config.toml
n_kv_head = 8
vocab_size = 8192
attn_scale = 0.177
decay_fraction = 0.807
MLP neurons of a small language model. Each row is named by its layer, matrix (down: output weights) and neuron, and shows model dimensions 672-767. Each number is 128 + 24 x the weight over its row's rms, rounded and kept within 0 to 255. Numbers have three digits each. A neuron's up and down rows have the sign that makes its largest values positive.
A block is one neuron, or neurons of one layer that tend to fire together. After each block is what it responds to, as a language model described it from the Wikipedia text at the highest values.

L6.down166:161128137147102095124136135146160142105082114137120118122114118185151149142147105091108128121123137128120136105106133093109159150092163103129139136218119156141137116137117100180120140181128130136136141129136136150115104143150119093128140125075106119135139120103130144123116152108115125128
L6.down268:126110077137165085089155119166126123152100138094124139123176094115185112110114109131116098177135162113112145146118141105102144154092132182139135088156114156092136130156109118168167154118136113119108110087113114132139144136146101146132115110146131111129121137150180139144126156105134101144
L6.down565:102115115161111113125115138099106130110134124164127094106157174155193137101146115137075210140062099156109140078161125109134093130123125149143146092142098135136130127083190134169122148147086120102129140092174085112167119130151157121105146134085132130095117149129133124126137129141183129143
L6.down772:144100174092152149109129122101104151149131136123116104143112127160155111146128124171115092142114176114146168119108151117145103122132135128121147136142147144174132161107149168131137132142127102150135160114184150139098096110130138135119098104120153101146114123131129145147131154117071119145
L6.down979:112118130138073113156126143145110108098123142126136110094137171183164124081100102143124147112132184167126140142129128092085093160213135137171129118133060158148162104099095083157117099130074133113122181139127127154130134146185154114126091173168109157116063081133164153142123144121159102174
L6.down999:160132145109126111140113084158156112157136123115112103140161160177144141088102159143096157151136174175129156115134117109148159138121146119112125147122118108124129122139128117122155153125095105088120150139125121157158110148153100105178134126108108103149103148134127183143107113147110127131
L6.down1836:104094140090116138156134144144134154100139130128147080093122171091179135107142085098134135116143120140148155099159105087152115098121134142095090128108101119136130131130187103132127121106142099120150110123116131123160139137107100110165143153119160142131115139082129161169100115203107124137
L6.down1846:123131124163121087118063147139122124106163122137158084078126141147153088107143097152103118100139097110163154163163136085115121130088119125120161144094135150139134155153147115142109133103084109121131119093125133125139172079125193128114096125161150149145141146113132147130117100138138088111
Responds to: Word-initial "pap" fragments. Opening subword piece of a word split into several tokens, strongest for pap (Papua, papers, papyrus), also ste(el), Cam(eron), mur(der).

L7.down24:132111142168072136126128140086136097105129097132115111155089091142090116116168112135126118114141114136122125169121122153144168149095128145185151139152130107131145123110139140139106129159107163156104130126131123169128105127099132118122113125133155110140074146120130098137135175089105162150
L7.down31:117128113120106104151131086129175173106147121108135103153107119131170152141200081111103125125103104148124149164098144147157100146125137128148136164134078122137086128162148091114148108134132140161117163115139125118130113120156167151153142105123113090156122117125164096134129165096121133096
L7.down65:111118148135093085136155095135131090142163133092128154155142128140124136124133144151132118156133112159136134159140087140070100151123080121134161153123099077107124189133149152185138120130170106124127113146107161148126102102130147114133143164102134135123128144086179095117130078099141109120
L7.down453:139088167152156119102135154116109103115132108096137138126109118106115168155129136121101089143131188126113094116138127147119127124165116106168139092115137105086128159173168114194105159128144090145097112128166124128107137145163135098128119126107116144113178178120149135082114161109058156139
L7.down746:146105124149155158138131098115124110172127164101123119116141156123147115080138107136160107192130107092149139173172122141132111131073129124136114119139143122104150141157108138108079118129125158128131111113185119125117110142141096167137128081078126134118133159130102167128133112131104133140
L7.down1020:144157122145099151157098123146161133168178120156122109127096113141114150159095133100091158143107147127121142154104151128120088151076115164112151141132166148118123101150116091138122101115109102130113096131086164170126170118138126126173152130119138136148122110149122114160106110111085110112
L7.down1123:136121097113113105132138103123126144150117092128115127117151131134126103130139120154152125105084154078150103143149116125157110091154128125125151170138079119118135160131072146137148082100096146131174126139159124084104119140113133110127180125131170107114134124118152124154102119127129156132
L7.down1546:161158134129125137138126075120123108128132142122082126119109186141152163135182084102151091114175133100122124172158123136114128105079144130131150112124128120109115177120105135125146113152167130151127167112153136121108138075136119143162130116135174109128192153138101136087111147103118125117
Responds to: Word-initial prefix fragments. First piece of a word split into several tokens, strongest for mid (midfielder, mid-December, midnight), also pre, non, post, and name starts.

L6.down0:125173101136115123129112166122103125128148149139143167108172165122143085136125111153129151115125102125154120092171157126162114137078125148128161170174122091139122152146097140107083133111140108144110148128128123089119146143119121118127120150125079105169116085144145123142124117123095102110
L6.down208:136140115086106140145138107129109141113143147140154127158131112120162104128088058124093114092112120139084076146126136091125135089047169149089120106103109113125105099126169184096116093136080138095109084114136117084124111140106162132108124138157128164116087112144131137112158105129172109126
L6.down278:131163125112116132127135158177146135108147130142162116157147166147154093153146057103116185139122132153118142128139098122123142113140156164086125129098146140083137153161180139164141135177131139134044119137152137106126114159117169093105115125123098142134136118123131135111135140126156121156
L6.down423:127136123113187138121156160110142136104131131140144145103091139152170119141104073150152139130108116119142120126132138122127109137147149089124151141093142120105166095110149087163118093082154119129076090099138132163121142170105135124107139120143096125141118157125097118096130106153156134061
L6.down1548:117135101136117113132131166129118068132142122103113145124154140120165122130097106131111122154162154150112117139154110136146127126141134157108145128123129114125103108133132162128120078117149150110137150144139137098098141139132185145163126124123106139115125162120120100131130138136153106128
L6.down1742:087129145113105146137117155155118158158127129135138184153086143157116122121129117157123146139107139083120160141075084072132110177070118084151161133121147077128097137153105121148185146106098089119139123132103165125129136126148137154092159125158106130169160148158124154135184107079060124152
L6.down1787:173121137123078081087105162121105132092154137129110188093131120143131099108117138127130125101107164105137104103098159132119159109055152109091150121132116134135136076145140153135115132084129151146149136150178150094114120130132113150148100118105113113155098146140138152120111129134114141122
L6.down1851:141178135107121136086108168112134096152123113167154128148147118133097112120117091098124101077089121130132100163138119125134091105103179148130141107162169133116161116143160087135108099107176165154139125058123137064131138116133161133157125156133100110114150131145124133141144100150135124117
Responds to: Paragraph-ending punctuation. Sentence-final periods (and closing ." or ).) that end a paragraph before a blank line; also the verb put, and minus signs in tables.

L6.down89:114115172140170144161122148120073145110104130120145129163114129130143091096160101129151138182147111130165135101127140148142191118115133107128140114106143114138096125137140137147157118155143124132162130105097132117157134084137099118138117133105110100072193112084097111149092113138102092107
L6.down238:141111109146131132138119072106100136177116118123173173125125122144086155137116167136108105140140114157113135067110147105149088126184151109135137086084102120114096139119178147150092149130187107126145115126107103153112140133154110157135106152125098136141143140113102084123072127140170112145
L6.down424:100120124130176086173107155126136099116139147142100134094105125141129123173117107107137140141147139130130152122108142132120123117143138160156079126099119166128111136072107100156131089118151124146109109115126142134173106153129172138096117121142161122122153162130135094103115164101141177120
L6.down530:136141130149114161072123121152081108142106159095076139120110178115147090136152083097137152123157144131142136134150107108130145079088149115120159138125146127117118095158147129120156157146138115133130130122154107060143140134147128144140156096093114120149112146055100107188111115112123143106
L6.down608:156150102174138147106168092157106088170146144099117105130107125140149109147119111117150112105136149123109138103138128133112140143084155150099108138180115117133122152140152156125087120171114153109102123151144138184162106160102082179128140135114104124108106099166089157131134116164146148094
L6.down911:124114136125128152184120119114148155112129138118149152129136119111097190123140106150111105133121076132133156136122108156102112122099081109141150158130129141125087152100119160122101118184160106105121117119107108124131130173148119113117123142105140114128134122142125102096104142136117127164
L6.down963:141110104129131164151107157129144128115126122122123120100131175097130092184067087107090120132156118106122125143121125142124136119122154115152126111128176123107124137119166107155126126144167142122152134155097190132113139116105086145168126107130094152106093138146125047136121139126147096169
L6.down1897:127132141132143162128088130139132117081120116082147138110120154143120129113145098099138125149125094104080144124113139155140108108130091112107139116174127150102168106130129127154112126120131118118125120125121159147113109130126143097133097156130129086092125103119118120126120092139109098143
Responds to: Trailing 9 and "red". Two groups: a final 9 or 19 ending years, ranges and decimals (1939, 2018–19, 32.9), and short word pieces like red, ed, shut (reds, Credits, recovered, shutdown).

L7.down643:129119119119104168111133116162134111081099145127125125114092126120084125108109127165117173142099176098121140101145105114141122125128122127089101132118147109126160131123095094119157147134131148136115135108105107139157108116184115136107143141118139130156114139124138089143093190111107131137
L7.down914:115099128125123124114150153127138138112129109147123148114141138129145139137108113102153150138096132126127133115101147121111155108167134149091112115127132139122145142156073140135125126170087125170136110171142121097124151133141123147117137156122081154100108112145151107104131126166124124190
L7.down923:136124161136146101118093131121161105143131132151131102142143142096115113135097072145104130125120166139091120096083167106127139133026130134116101130133100156121156153132117123148076100117110118146101084156109119135114116144116133126116168108129092161131127127105146126117120103101110090146
L7.down959:137110126135123097091131139129122145138121127121126138146146117101117165127149129119138123139082152100157107111141153134162105169111125131071129144103107135150113086121135128133143134153103135137092126079162142082096101149142127158090100125116128129159123151192127083137134138140097109067
L7.down1055:162139152117131132085177100149121096126100133149110134105151085120158112158159109159154092119144159151147162087133134140120129137115138163135109115197144133131126096092122098151140095126095086101146114121118129071157160138129152130132096164140127163135102149155149148161151121128133138138
L7.down1496:154151103155105138136141148062099120116097106142108136113106130106131139135119097137115120138108121103123114134128146129130122120103129104122111127177121085135104154132090112152097147142104095124128100143138156118146108115102132103091085113140106156117134111135148101164126100083122110143
L7.down1788:156131120178119113099128149128097127057123162106120162115084128144099128069131127136143103115112150151116138141153132169105171122088112136181098146190172106146137141110135115131132119124108173156108130161151148132125104152190142112120097132103172129120115164106162102118085127134112165125
L7.down1993:142145085119150181145125120112128126141136119123115114126156118140142101142148113137115161110179099144122119126094149145136151136113133151138097154069149145176136108146118121130151172142138150151114159107091147113139097122152141141107116111086112128140132139136125119098140096142131138150
Responds to: Paragraph-ending period. Sentence-final periods (also )., ". and .") that close a paragraph, right before a line break, e.g. "rest of his life." or "killed 20 people."

L4.down1677:155120107104100094141124121164130081124131129096144124079119125148123113146111074116109093160145147135152162095111103104114159122121126136130147131154120159064164120108086126139132115140117149127121121136175108104125148137128160088112092125070147049153128110134127154146113136125136102131
Responds to: Paragraph-ending punctuation. Sentence-final periods, closing quotes or parentheses that end a paragraph before a line break, plus first words of headings or table cells like International, Reception, Conservative.

L4.down36:118159151100151084162112135145165121141142136106093159156132129126123149108111111170180118132157126130102152133101123159133122135186163099152132127155128131098162145104101128122159109096116107158121116087140133141140129067113144109092136127123120130098098123154125115144141090085112113129
Responds to: Word-stem fragments "port"/"mov". Opening pieces of longer split words, strongest for port and mov (portals, Portman, moves, movies); weaker on stems like dial, langu, and endings -ed, -er.